Weights of a small GPT-style language model, trained from scratch on English Wikipedia.
Size: 13 layers, width 224, 7 heads of 32, MLP 896 tanh GELU, vocabulary 2048, 8.41M parameters.
Architecture: LayerNorm before each block, learned and rotary positions, no biases in attention or MLP, tied embeddings.
Training: a variant of Muon for these matrices, 593M tokens, 6414 steps.
MLP neurons of a small language model. Each row is named by its layer, matrix (up: input weights) and neuron, and shows model dimensions 0-95. Each number is 128 + 24 x the weight over its row's rms, rounded and kept within 0 to 255.
Before each neuron's rows, "fires on" lists the tokens most often at its 100 highest values on Wikipedia text that the model never trained on. A number after a token or word is its count.

fires on: " and" 40, "s" 31, " that" 6, "y" 5
L7.up688 [120  99 163 159 134 104 129 118 145 132 148 115 122 112 146 154 128 120 138  93 162  75 103 132 108  98 128 143 124 125 150 116 118 125  83 107 144 132  95  97 171 112  95 154 111 114 159 132 123 122 156 109 108 137 118 183 145 139 156 158 128 136 116 148 104 152 159 109 172 100 104 140 130 149 127 164 156 110 129 140 103 106 164  97 111 108 105  99  89 133 156  94 136 125 117 148]

fires on: "ut" 23, "an" 15, "s" 14, "ur" 10, "ver" 8, "z" 6
L3.up71 [ 93 149 189  90 138 146 154 116 106 140 109 133 133 139 115 161 155 129 146  90 133 164 147 103 106 119 132 149 129 144 134 105 160 141 127 100 140 114 165  86 113 126 105 117 165 116 148 104 124 137 144 148 117 112 121 154 140 108 151  77 142 147  80 126 151 178 153 134  58 166  85 142 149 132 141  86 133  88 127 103 133 151 130  99 111 113 112 168 124 123 120 144 133 150 129 140]

fires on: "l" 40, "r" 19, "w" 18, "g" 6, "h" 5, "v" 4
L3.up198 [112 125 121  85 119 138 118 143 154 122 103 123 137 135 169 149 140 142 167 151 140 147 137 144 125 126 133 121 155  93 117 106  98 102 107 149 132 103 138 176 161 118 154 138 106 112 174 149  73 157  97 197 117 107  92 114 136 118 146  91 148 136 137 166 103 118 137 154 121 181  97 128 125 120 103 107 143 162 130 151 122 126 115  97 136 144 142 138  95 132 172 118 167 112  89 100]

fires on: "ing" 34, "ed" 21, "ball" 12, "ling" 5, "+" 5, "ning" 4
L4.up684 [139 142 107 135 114 131 125 147 125 108 105 165 136 129 184 135 132 123 145 152 123 128 131 151  73 155 109 128 121 130 131 126 128 144 103 140 137  73 145 122 131 130 101 123  96 126 106 127  92 108 142 104 127 145 133 101 136 131 141 134 117 111 136 113 134 129 157  79 115 111 185 100 171 148 115 137 112 118  90 128 125 115 143 162 115 163 126 114 151 171 134 134 143 155  72  97]

fires on: " co" 33, " la" 10, " the" 6, ":" 5, " La" 5
L8.up653 [115  94 153 102 117 140  98 197 139 139 159  82  87  93 122  89 144 164 116 167 104 109 126 140 150 146  77 154 129  77 119 129 131 131 139 108 126 149 127 128  83 124 122 111 146 122 119 122 128 101  67 186 108 169 139 115 131 167 126 140 110 136 115  90 158 183 152 122 124 155 168 124 114  98 120  87 136 122 112 113 135 106 154 117 133 120 132 113 112 104  87 150 129 109  85 131]

fires on: "ul" 16, "ign" 12, "ed" 9, "nd" 9, "ur" 8, "e" 7
L3.up283 [133 182 146 140 151 123 141 110 102 116 106 124 146 126  92 139 145 119 139 133 126 158 135 164 104 122 145 115 135 143 150 103 128 142  87 124 107 104 132 122 146 123 135 100 170  77  90 142  94 169 154 143 118 132 163 153 129  88  41 129 116 147 103 110 127 130 131 169 146 145 119 140 169  85 140 102 126 136 116 217 118 142  94 155 126 163 162 170 112  95 139 172 173 125 103 109]

fires on: "ol" 16, "er" 15, "ce" 13, "s" 10, "al" 9
L8.up346 [103 111 135 110 113 146 104 169  83 110 144 139 111 161  98 118  68 101 103 132 154 141 121 166 132 155 124 128 111  96 105 107 100 132 104 120 155 107  98  82 154 141 152 138 178 136 146 129 136 153 118 125 149 103 117  84 116 128 174 122 132 129 117 122 115 140 120 102 102 139 162 114 125 138 150 125  91 123 149 141 130  99 186 121 157 143 132 123 132 202 150 115 151 122  92 149]

fires on: "t" 37, " of" 21, "st" 14, "ep" 5
L4.up771 [130 147 166 159 109 126  88 141 153 128 112 137 105 122 147 129 104 138 129 136 124 128 112 133 110 129 135 126 128 136 110 141 158  87 130 117 127 148 133 117 113 140 150  94 138 112 119 184 126 148 138 132 118 125 142 115 129 108 179 155 125 162 140 156 151 154 107 106 137 120 157  83 161 121  97  80 196 110 109 110 112 134  93 127 122 132 126 109  83  92 138 143 134 136 123 123]

fires on: "et" 22, " Ba" 16, "ator" 8, "tor" 6
L8.up619 [ 76 130 133  90 118 150 108 107 129 140 126 173  96 121  97 157 153  89 162 134 124 167  92 133 103 139 136  84 121 137 151 116 174 118 124 153 125 109 149 108  99 140 159 148 126 143 143 123 154 163 159 112 135  77 125 105 142 135 153 183 109 120 136 135 177 146 129 117 124 141 120  81 139 103 116 120 144 120  98 174 141 101 147 174  69 158  73 132 102 100 159 118 111 158  99 113]

fires on: "or" 31, "re" 24, "gra" 10, "ge" 7, "il" 7, "ban" 7
L3.up702 [ 82 136 114  97 161 120  90 137 141 120 103  96 123 119 114 134 119 115 123 129 156 119 109 122 141 167 177 121 125 133  99 106  88 112 131 162 146 113 194 118 125 102 119 131  80 133 153 133 146  92 141 152 138 138 117 131 109 149 159 131 127 111 155  98 119 102 110 103 107 119 101 150 135 111 109 125  82 168 124 105 214 114 154 139 144 145 100 154  99 102 105  94 128 102 127 110]

fires on: " re" 51, " dis" 29, " Re" 4, "um" 4
L8.up330 [ 72 128 124 126 112 127 118 103  78 131 131 136 133 110 147 149  99  96 120 131 128  85 121 177 123 132 148 160 164 107 159 120 161 182 144 170 138 151 120 120 124 146 151 139 116 131 137 144 121 100 143 124 158  78 126 134 136 119 163 111 153 127 132 101 108  97 105 133 111 118 170 146 130 130 138 133 148 120 119 109 120 135 135 151 124 109  63  86 128 130 113 136 144 154 101  84]

fires on: " an" 72, " An" 13, "an" 10
L7.up720 [ 93 145 171 159 148 138 159 105 141 128 132 163 127  80 146 118 191 168 169 108 121 126 170 145 125  93 140 110 105 180 183 136 130 137 167 146 101 136 143 101 104 140  94 122 113 113 124 109 153  95 146 144  89 106 135 112 102 133 134 116 167 116 134  99 137 178 131 141 104 148 114 121 126 106 136 124 166 116 107 155 135 130 119 140 133 188 130 142 139 117 127  96  87 136 131 146]

fires on: "al" 46, " of" 15, "%" 10, "ef" 4
L7.up46 [ 90 118 111 118 105 144 114 123 101 160  89 110 112 153 111 115 128 151  92 106 129 155 140 139 159 145 116 140  91  99 147 134  89 160 107 156 138 119 109 146 163 130 177  99 144 111  83 116 139 129 119  98 110 122 122 149 130 126 116 145 143 148 184 141 131 152 106 114  80 143 159 130 124  96 139 113 136 114 111 126 141 163 135 127 128 156 170  97 151  99 115 107 147 162 108 105]

fires on: "ck" 15, "co" 14, "x" 11, "ce" 9, "er" 8
L3.up680 [100 141  95 101  93 152  81 159 130 137  93 143 102 148 114 186  83 112 124 114 141 134 178 161 128 156 139 134 140  96 165 111 126  97 154  88 148 133 136  81 140 177 109 138 177 107 166 129 170 141 117 144 131 138 159 129 144 101 138  82 144 129 117 130 139 128 109 144 129 104 122  95 121 181 130 107 117 105 123  72 119 160 125 132 136 136 118 164 104 175 165 101 143 123  83 126]

fires on: "ish" 29, "n" 24, "tern" 8, "est" 8, "en" 5, "er" 5
L3.up361 [ 89  84 112 127 108 130 123 121 162 148 136 105 125 105 142 143 104 136 118 124 175 151 106 145 123 136 156 142  74 159 144 135 132 150 117 132 130 108 167 148 106  49  92 130 146 140 146 100 101 103 137 123 116 128 107 123 132  92 169 130  96 154 141 140 125 115 171 100 133 106 163 109 102 133 130 137 143 136 139 106 127 105 112 142 163 138 133 146  74 108 143 108 140 126 112 133]

fires on: " " 27, " of" 19, " at" 9, " in" 9, " con" 4, "al" 4
L7.up690 [132 134 134 139 137 125 119 128 160 145 129 143 156  88 160 119  96 132 125 129 134 149 102 143  98 139 103  97 134 133 161 158  77 120 104 112  95 139 132 125 141 114 123 132 176  98 177 142 149 103  89 169 189 132 136 110 137 169 143 132 167 154 164 137 135 143  45 170 145 114 153 136 146 118 136 124 165  99 130 142 158 134 120 128 121 184 102 116 121  99 143 152 100 104 145 132]

fires on: " and" 28, " of" 16, "t" 5, "y" 5
L10.up456 [150 148 146 118 120 109  90 105 109 121  93 102 117 106 177 141 124  88 121 116 118 111 110 126 165 168 130 141 138 132 127 111 138 123 125 134  99 110 143 130 164 148  98 138 143 136 150 161 127 101 170 159 125 143 109 153 130  99 135 124 119 145 132 109 105 190 150  93 151 101 136 131 170  96 120 125 159 101 143 115 114 138 101 104 119 155 105 110 122  92 138 125 169 134 104 134]

fires on: "mp" 24, "en" 12, "an" 9, "ent" 8, "ty" 8, "ir" 6
L3.up290 [145 128 101 139 135 152 102 156 144 104  94 100  98  96 150 126 135 173 116  98 131  85  99 130 124 126 118 129 149 133 128 159 105 104 140  86 131 124 159 114 101  92 146 133 126  96 118 125 105 117 147 159 177 159 106 109 130 130 129 114 140 128 174 133 131 128 143 101 113 147 179 120 155 196 140 126 148 129 168  75 117 133 175 155 123 113  84  76 123 123 183 131  85 106 146 149]

fires on: " of" 19, " at" 14, "ish" 7, " new" 7, " other" 5
L7.up96 [101 132 137 135 104 148 133 178 140 144 145 120 134 108 108 125 149 111 117 137 143 158 138  89 133 160 149 106 160 137 141 119  48 137 109 118 102 152  87 107 105 129 139  96 120 151 138 118 132 179 167 179 143 108 148  78 135 111 133 121 109 160 111 119  96 138 101 152 157 117 132 146 132 107 119 105 162 124 121 116 155 158 127 108 142 158 188  73 125 115 106 166 171 104  92 108]

fires on: "s" 64, " |" 11, "es" 4
L7.up730 [144 116 140 155 150  84 135 126 138 140 166 106  95 115 134  83  82 139 150 154 124 173 106 114 102 121 118 123 134 115 157 106 137 163  95  88 122 166 121 128 149 125 105 129 136 160 173 149 107 132 183 139  90 131 101 152 128 111 170 108 180 182 132 119  96 148 118 140 144  80 119 122 151 161 142 128 152 126 136 125 176 106 120 127 153  86 137 113  97 112 133 111 115 137 118 111]

fires on: "ic" 21, "f" 9, "mit" 8, "n" 8, "ough" 7
L3.up238 [135 112  87 125 138 102 151 136 154 106 154  93 115 174 140 165 164 131  61 128 136 112 116 155 114 134 114 126 128 140 175 110 143 113 116 145 121 153 151 146 117 111 110 143 161  96 153 147 184 107 154 142 138  91 129 136 126 137 117 151  94 119 128  73 165  82 124  87 136 152 137 114 100 117 119 111 165 116 152 123 142 122 109  95 140 127 100  81 137 113 116 119 157 152 172 108]

fires on: "or" 33, "en" 9, "o" 8, "ist" 7, "ven" 6, "in" 5
L4.up525 [139 108 134 119  90 113 129 116 132 125 153 112 124 155 119 156 142 121 101  86 122 150 172 126 135 121 100 119 106 133 170 113  94 157 115 115 127 137 174 104 116 124 102 120 117 151 137 167  81 118 130 130 148 143 149 139 128 138 126 156 120 149 137 151  85 125 137 162 133 123 100 193 135 126 141 155 142 160 120 137 114 147 120 127 123 135 133 124 134 141 119 167 134 162 148 156]

fires on: " st" 42, " tr" 23, "#" 7, "s" 6, " St" 5
L9.up277 [ 87 176 151 119 111 118 106  84 102 128 137 137 102 144 168 106 117 103 123 122 150 100 130 131 127 142 113  85 138 130 133  55 130 175 186 127 133 156 123 112 165 122 135 113 144 125 148 163 119 150 103 138 141 108 116 109 128 154 108 120  50  84 127 144 114 139 101 146 148 171 125 117 153 160 160 103 158 100 101 158 132  95 140 128 165 154 141 103 161 140 169 141 112 141  85 143]

fires on: "ri" 28, "in" 17, "ed" 11, "fa" 7, "u" 7, "p" 5
L4.up443 [123 101 143 125 126 118 132  90 109 114 139  95 124 117 152 150 142 141 128 156  97 121 181 122 120 100 112 144 146 151 130 138 131 187  91 130  99 146 113 128 112 131 102 140 149 177 145  76 112  98 156 111 173 198 146 108 137 116 104 160  63  92 134 110 114 122 126 106 128 148 123 150 139 119 166 131 135 146 157 116 148 112 146 116 111 126  96 108 124 169 161 144 112 124 146 167]

fires on: "y" 19, "s" 16, "us" 12, "hi" 9, "k" 8, "z" 7
L3.up376 [ 97 150  98  97 150 151  87 120 182 148 108 144 131 113 127 136 131  99 133 141 143 126 128 124 181 122 110 124 141  92 129 136 119 152 133 140 100 124  92 118 144 129 123 138 120 120 141  89 143 159 122 141 152  92 105 130 121 127 131 127 128 145 151  95 163 150 177 103 101 139 120 124 162 157 132 159 155  84 146  51 156 115 119 112  95 131 157 162 164 179 157 134 120 135 115 103]

fires on: "ic" 24, "g" 20, "e" 7, "et" 6, "ph" 5, "tor" 5
L3.up287 [113 149 123  93 147 120 110 155 123 174 110 201  97  59 146 135 127 174 143 120 163  99 108 145 119  85 117 121 112 144 136 123 152 136  91 124 128 125 144 110 108 134 153 128 117 121 135  88 145 166 126 116 136 107 126 135 125 150 166 130 146 118 174 138 155 139 174 114 112 128  97 169 106 132 106 115 129 150 121 111 118 132 172 144 120 154 140 152 139  79 146 159 138 163  97 156]

fires on: " |" 34, ";" 8, "ma" 6, "us" 6, "s" 6, " (" 6
L4.up491 [151 112  79  79 137 145 101 133 157 149 107 130 151 152  78 155 142 133 110 130 120 122 142 127 166 130 127 144 173 166 174 115 122 112 142 127 117  70 100  92 142  70 145 100  88 148 138 188 135 134 160 107 136 153 140 132  87 132 142  99 135 103 102 117 123 127  81  97 120 100 110 172 119 115  79  97  76 142 138 131 174 131 116 149 128 106 100 194 105  98 116 130 108 134 163 155]

fires on: " an" 76, "ill" 4
L8.up670 [ 86 136 124 127 115 112 109 111 116 138 143 165 133 116 129 102 143 151 143 144 157  97 164 128 101 109 120 124 175 162 125 105 152 126 132 154  97 127  91 121 120 140 128  93 106  52 137 127 152 115 146 132  96 115 133 115 146 130 115 128 102 102 123 109 136 130 149 133  97 161 121 166 124 142 175 129 100 109 132  97 138 140 130 159 149 147 110 100 159 121 132  61 126 131  99 207]

fires on: " " 26, "ve" 14, " can" 11, "o" 9, " tri" 9, " is" 7
L8.up248 [130 156 160 132 107 146 136  94 116 130 138 114 100 124 136  93 142 125 123 164 116 157 118 140  91 129  86 123 124 149 128 109 166 119 149 148 113 112 108 136 154 139 116 154 147 107 138  76 104 155 116 113 139 132 143 147  96 122 116 151 122 156  82 114 137  99 134  81 131 155 167 123 105 128 112 157 117 158 109 118 135 105  98  76 136 126  91 125 148 147 118 147 203 129 128 133]

fires on: "al" 24, "s" 13, "n" 12, "et" 11, "il" 10, "g" 9
L3.up626 [104 120 120 186 117  99 180 145 133 130 129 150  96 133 111 137 143 122  89 103 122 152  93  92  82 133 105 118 141 132 134 181 122 127 123 180 130 131 120  94 145 164 143 138 158 123 121 119 108 124 136 117 144 121  85  97 143 150 152 109 119 136 110 101 114 125 100 121 159 151 141 120 169 140 122 163 115 131 113 102 167  93 145  92 135 122 134 139 126 102 162 124 148 105 173 104]

fires on: "ri" 35, "li" 14, "udi" 12, "ci" 7, "r" 5
L9.up20 [102 151  73  96 134 101 135 100 112 132 115 129 126 113 130 144 150 120 135 162 128 122 151 110  76 141 133  87  99 141 101 106 132 102 131 123 121  99 156 144 140 128 173 164  97  97 133 134 119 176 134 145 133 102 128 124 129 155 103 132 112 146 140  92 147 132 149 145 156 116 195 122 201  99 175 114 143 103 127 106 170 127 138 117 135 145 137 114 193 143 130 132 144  99  95  75]

fires on: "est" 16, "amp" 11, "ton" 10, "S" 9, "er" 9, "ous" 7
L3.up48 [ 97 108 108  98 115 119 140 125 153 153 162 113 119 107 177 127 141 171 160  83 101 158 110 120 119 112 111 137 105 152 137 123 135 121 149 133 133 145 131  92  74 108 123  88  93 165 162 120 145 105 119 153 108 140 153 138 143 115 164 123 102 124 117 100 154  87 172 126 136 119 162 172 127 105 139 101 153 150 136 106 135 108  67 163 133 142 160 134 136 148 107 151 182 146 157 108]

fires on: "d" 23, "s" 18, "or" 17, "el" 8, "z" 6, "e" 5
L3.up686 [133 127 135 139 130 105 137 125 148 119 175 107 110 138 147 185 157 106 146  87 115 147 142 129 124  81  97 113 130 123 141 144 112 119 154 136 110 130 107 135 137 151 100 124 131 141 113  95  73 119 183 136 131 136 124  94 126  98 172  44 127 113 153 115 106 117 132 159 163 148 184 120 113  99 112 147  83 132 133 146 112 153 156 117 113 129 120 170 124 153 130 122 115  94 108 124]

fires on: "m" 24, "ma" 13, "g" 7, "k" 6, "el" 5, "l" 4
L4.up276 [120 137 106 110 118 121 135  98 146 109 132 152 168 124 130 135 162 131 154 133 143 167 147  82  85 143 150 181 175  72 130 105 167 118 105 106 149 159 139 130 113 113 123 123  97 136 140 128 145 165 133 173 130  67 124  62 127 128 139 128 128 141 135 145 121 124 134 103 142 162 116 150 126 113 165 133 200 159 116 174 107 126 113 170 123 111 151 128 116 147 148 135 147 106 169 114]

fires on: " of" 19, "p" 14, "ite" 12, "ring" 10, "se" 6, "al" 5
L4.up826 [126 128 121 126  90 140 147 138  90 141 114 159 126 104 129 144  80 155 144 115 168 125 163 118  94 114 113  95 127 111 160 123 139 105 106 105 107  89 129 143 115 106 136 122 149 127 130 116 127 124  61 145 131 113  89 121 135  76 123 157 145 168 166 138 124 167 121 105 117 109 143 160 159  87 140 115 135 107 127 194 153 132 107 113 128 113 135 151 153 127 144 159 119 126 149 131]

fires on: " Con" 30, " con" 22, "con" 8, "our" 6, "en" 5, "s" 4
L10.up468 [146 135  94 135 126  77 153 140 114 132 134 128 124 124 125 121 109 158 133 129 142 149 139 171 119  79 110 124 132 115 172 176 149 144 163 114 116 119 118  99 160 120 159 159 129 116 133 126 129 182 155 118  98  96 108 130  94 128 123 128 164 148 132 119 152 145 116 138  80 117 186 144 122 144 136 117 143  91 148 123 188 111 144 119 152 155 123 104 124 151 118  92 100 125 105 126]

fires on: "al" 20, " de" 13, "el" 9, "s" 7, "ra" 6, "tt" 5
L8.up355 [133 150 123 156 142 115 145 158 136 146 111 122 111 114 123 121 103 145 105 123 177 163 138 149 121  99  97 123 155  75 120 150 128 184 118 123 142 162 135 141 137  96 138 131 160 158 101 101 141 146 143  94 133 108  95 130 121 160 153 120 123 137 102  96 125 131 122 147 154 108 157 135 162 148  89 150 147 144 117 130 114 119 115  65 125  94 123 143  69 137 182 130 119 140 137 126]

fires on: "or" 45, "im" 9, "m" 8, "ard" 5, "do" 5, "bu" 4
L3.up61 [121  95 154  93 144 125 138 103  65 103 125 143 117 123 138 102 148  97 128 120 115 143 139  97 132 127 137 124 118  95 121 143 140 139 141 121 112 175 179 112 123 124 129 130 112  79  96 190 128 145 129 130  85  92 101 133 103 124 107 105 117  85 137 126 155 112 145 113 141 128 125 168 139 155 187 190 144 111 126 103 104 135 105 116 155 110 143 126  89 154 104 113 149 124 153 143]

fires on: "er" 29, "al" 13, "ver" 10, "ial" 6, ":" 5
L4.up150 [158 100 166 149 117 159 133 176 120 149 177 160 113 100  69 144 117 116 125 101  99 116 126 112 109 165 157 168 112 108 148 147  99 147 150 124 118 153 134 130  83 128 203 134 126 168 100 108 148 133 134 155 111  96 135 130 157  95 124 130 143 130  89 152 156 134 140 140 117 145 170 144 125 100  90 144 146 143 109 109 135 165 113 138 143 144 132 104 149 105 114 137 138 101 132 163]

fires on: " c" 73, " C" 8, "or" 4
L7.up137 [149  94 159 137 102 125 102 121 101  84 125 123 130 123 140  89 134 102 123 133 144 111 175 127 118 128 117 140 124  81 144 166  97 124 115 158 104 130 165  93 115 114 153 105 108  99 147 148 165 153  93 163 129 112 159 131 135 147 140 156 127 104 107 127  73  98 117 133 124 118 116 187 145 124 180 160  97 136 149 119  52 111  97 134 125 112 128 158 119 151 141 158  92 115 177 135]

fires on: "ce" 24, "ute" 20, "ma" 14, "s" 13, "ice" 8
L3.up491 [130  64  57 101 110 162  99 124 123 119 108 117 142 118 100 120 141 133 136 133 114 149 106 158 132 127 165 121 132 131 159 111 120 137 106 109 123 125  96 108 158 103 111 129 112  98 144 118 164 108 150  97 105 103 152 106  68 170 144 159  78 144 140 123  87 162 127 147 120 127  91 126 122 141 123 147 158 164 145 158 125 134 155 167  68 118 164 144 127 107  97 121 158 142 176 141]

fires on: "u" 71, " su" 4, "ition" 4
L4.up619 [ 96 171 131 127 150 123 129 141 138 156  82 139 105 130 141 178 135 149  91 155 133 117  79 127 130 170 150 175 114 106 102 130 119 145 170 159 128 116 121 131 156  97 124 132 127 111 117 111 117 104 142  98 102 154 129  82 151  85 115 160 177 126 143 155 123 128 111 131 119 107 143 131 113 175 124 126 122 123 129 149 115 176 128 126 115 138 110 111 107 140 140 111 147 138  88  99]

fires on: " and" 65, " or" 8, "ri" 6, "-" 4, " an" 4
L8.up435 [137 150 142 181 102  79 125 136  81 176 141 108 137 125 170 117 138 120 119 147 157 120 160 156  72 119 175 166 142 117  92 155 115 118 103 147 146  95 129 144 107 153 134 118 125 122 137  96 114 149 101 153 151 114 132 161 151 138 139 215 111  92 133 119 108 102 112 134 147 145 124  76 119 121 134 168 114 167 136 133 107 120 107 100 121 151 145  75 100 153 152 147 110 145 111 132]

fires on: " and" 24, "ian" 17, "ish" 9, "ic" 8, "li" 5, "ct" 5
L8.up143 [101 138  82 148 132 175 158 130 102 108 146 164 162 117 122  94 158 130 136  90 151 147 110 102 128 148 142 150  87 115 140 141 139 119 103 146  91 146 124 148 127  87 150 140 115 138 114 163 136 149 109 142 138 128 107  98 102 120 129 165 124 128 140 164 115 149 127  84 143 114 104  96  89 123 154 121 106 117  92 111 105 159 181 116 132 113 134  96 125 130 138 147 159 150 128 120]

fires on: " be" 16, "," 15, " " 12, " \"" 7, " D" 6, " over" 6
L10.up475 [142 144 141  95  75 143 126 129 115 120 134 157 127 148 148 141 110 121 135 118 147 101 144 137 126 146 137  89 115 139 142  85 120 128  85 144 124 155  87 120 106  92 121 175 119 101 152 122  98 108 102  97 105 108 145 123 130 156 127 159 163 179 166 164 124 133 119 110 158 111 149 112 144  84 168 181 170 140 133 114  74 128 126 131 139 160 130 156 138 173 141 132 121  94 150 103]

fires on: "et" 17, "y" 12, "t" 9, " –" 7, "en" 6, "ce" 5
L3.up135 [145  92 153 143 131 172 128 149 121 110 104 143 122 123 106 142 134 167 164 120 104  99  73 168 140 131 109 139 153 116 124 123 180 139 138  71 110 151  93  91 121 132 113 117 112  93 168  91 139 115 183 113 130  91 128 110 114 129 126  96 117  94 139 166 137 129 146 140 142 118 129 131 131 127 133 177  98 133 118 112 136 132 139 116 109 128 169 137 181 102 166 114 152 193 117 134]

fires on: "at" 15, "e" 14, "s" 13, "el" 10, "z" 9, "ak" 8
L4.up208 [104 141 144 179 134 153 140 104  94 150 102 110 145 174 159 154 132 107 113  95 116 165 107 126 138 138 133 130 159 156 145 130 143 100 157 122 140 137  78 130  85 155 119 149 157 171 116 107 139 153 146 141 119 119 143 116 138  82 136 120 141  93  76  86  94 124  84 142 170 140 130 170 152 128 125 148  88 160  97 151 161 128 128 125 106 110 115 131 140 146 158  95 164 116 116 119]

fires on: "ce" 13, "se" 12, "ma" 9, "ign" 9, "ha" 6, "er" 6
L3.up179 [162 158 115 103  75 141 133 166 153 122 119 114 129 111 102 144 143 121 144  88 137 145 153 125 155 151 112 133 130 121 146  89 155  94 144  95 156  96 119  85 101 151 124 143 165  88  71 128 121 159 120 140 152 170 122 166 149 138 152 108 119 139  97 108 126  83 130 119 135 154 134 144 135 129 135 138 139  88 147 120 104 165 131  98 103 146 178 148  90 130 130 139 115 110 132 119]

fires on: " and" 27, " or" 9, "z" 8, " ch" 6, "f" 5
L9.up683 [112 139 126 102 139  90 141 138 110 152 138 132 136 120 138 169 138 118 112 133 170 179 137 129 139 100 137 140 117 137 142 111  92 103 114 134 136 130 176 153 102 127 135  99 110  99 163 111 132  86 170 130 149  94 138 140 157 150 116 156  98  74 141 129 126  83 142 167 147 115 124 115 116 147 130 118 110 105 162 139 160 106 150  50 141 130 148 120 132 177 155 180 149 132  68 143]

fires on: "st" 21, "ph" 13, "f" 10, "al" 7, "c" 7, "th" 7
L3.up316 [134 156 129 107 158 104 153 129 157 176 108 119 149 137 130 102 105 141 135 152 106 136 124 116 101 179 102 114 126  86 110 146 106 127 139 156 160 125 140 143 131  99 108 109 127 163 125 118 142 140 116 132 123 133 106 123 130 131 148 130 155 109 165 163 154 120 143  73 108 116 171  95 118 128 153 159 154 131 135 114  77 155  75 134 147 111 130 116 110 112 175 128 114 118 161 123]

fires on: " re" 37, "ing" 8, " of" 5, " comp" 4, " a" 4, "ical" 4
L8.up34 [106 117 153 107 141 133 158 147  96 155  97 210 128 114 150 140 131 125 125 138 109 133 126 122 142 126 155 103 141 134 124 136  92 133 125 138 124  95 159 130 119 115 136 105 134 113 161 111 115  96 148 130 134 121 137 159  86 144  89 114 106 140 136 115 124 194 130 114 134  94 148  85 129 111 113  88 117  79 108 130 112 114 171 195 168 119  91 112 118 125 164 157 111 119 127 105]

fires on: "ci" 15, "th" 10, "re" 7, "ri" 7, "st" 6, "ball" 5
L7.up125 [ 92 134  96 146 146 106 163  87 139 114 106 135 113 139 141 145 176 155 155 123 109  98 123  96  51 177 138 106  91 139 124 122 123 160 109 146 147  81 138  99 130  85 143 126 118 127 136 129 115 167  93 128 155 103 127 100 104 142 143 140 105 130 162 146 143 131 143 136 176 112 120 107 142 132  87  73 144 126 123 126 148 125 115 136 147 128  79 135  99 126 128 112 133 119 108 143]

fires on: "an" 18, "le" 13, "o" 10, "n" 8, "ian" 6
L4.up259 [ 77 169 163 118 121 129 141 134 110  95 143 137 122 101 142 160 140 145 149  83 133 123 142 129 127 112 151 117 172 148 156 126  75 143 115 135 125 145 157 137 101 144 134 149 122 122 157  89 153 131 129 153 174 143 137 126 161 152 127 113 151 152 143  79 131 114 122 141 116 122 155  95  41 164 118 137 161 155 112 112 108  90 112 137 108 138 134 109 142 146  99 117  97 159 118 129]

fires on: "-" 46, "/" 16, "st" 8, "th" 6, " |" 6
L4.up645 [111 141 141 106 113 131 122 113 148 144 125 104 104 144  94 124 148 141 125 147 104  59 121 114 167 141 164 140 125  90 154 146 135 148 127 126 115 143 125 148 124 116 133 116 115 118 126 134 143 171 169 152 107 139 128 114 161 124 161 157 164 118 168 146 123 132 153 113 128 111 126 141 136  97 152 114 146  98 120 137  86 105  56 100 106 117 125 135 134 137 154 133 136 136 142  84]

fires on: " of" 20, "s" 11, " on" 10, "ing" 8, "ed" 6, " and" 6
L8.up476 [124 125 161 155  89 110 111 118 117  87 149 180 141 135 148 119 147 128 135 125 100 134 170 178 124 164 144 161 150 158 121 144 109 149  79 166 146 113 126 150 126 149 125 107 105 115 129  95 140 113 137 108 142 136 146 112 144 155  86 131 109 110 123 109 151 181 108 173 139  85 163 130 134  77 128 154 118 104  94 151  58 132 101 171 130 139 123 118 123 131 146 132 129 124  90 145]

fires on: "," 30, " and" 10, "-" 7, "ir" 5
L9.up245 [156 115 162 132 173  83  82 159 135 106 170 149  64  81 160 134 124 147 125 133 122  87 112 178 126 107 139 122 155 135 123 161  97 104 160 138 160 123 108 159 132 157 146 147 102 146 125 129 139 125 146 149 122 137 148 165 159  95 140 100 103 104 134 127 111 108 130 154 126 157  97 114 136  97  96 161 160 109 111 142  96 120 158 138 163 120 129 135 127 155 135 111 107 141 166 157]

fires on: "ue" 13, "i" 12, "ult" 12, "r" 12, "u" 11
L3.up195 [ 93 124  82 137 116 129 137 164 117 146 100  98 121  83 138 138 151 130 103 107 114 140 159 132 102 126 101 133 102 134 132 131 119 145 186 125 126 112 155 110 124 122 153 119 146 128 145 123 170 147 153  99 127 154  90 121 139  90 121 115 112  84 117 132 144 102 120  84 120 106 172  89 117 155 151 117 118 149  87 170  98 111 156 148 136 110 115 132  82 139 166  72 149 126  98 153]

fires on: " to" 44, "go" 16, "ent" 7, "all" 5, "ch" 5, "ign" 5
L4.up230 [130 178 150 121 122 138 105 147 112 102 135  93 122 108 152 107 150 154 160 134 128 183 125 116 104 106 108 139 118 129 141 152 112 139 105  88 151 105  97 170 141 145 114 120  96 136 140 119 122 155 102 124  91 119  81 124 113  88 122 134 101 113 149 122 118 139 158 148 111 157 117 155 103 122  94 148  98 137 100 134 133 145 113 116 135 112 152 137  66 133 145 113 152  94 136 120]

fires on: "air" 26, "lo" 14, "re" 10, "ill" 9, "or" 7, "all" 6
L3.up210 [ 99 125 174  90 126 156 135 173 103 117 138 131 115 114  71 129 110 113 133 109 155 129 109  93 132 145 119 102 102 127 127 116  80 155 134 122 118 116 146 144 119  80 134 105  97 108 124 133 135 165 166 143 152 163 138 113 106 120 106 133  80 111 129  99 147 170 162 131 117 122 116 168  95 142  94 105 153 116 158 122 182 119 139  94 156 145 113 121 128 146  84 165 131 107 166  90]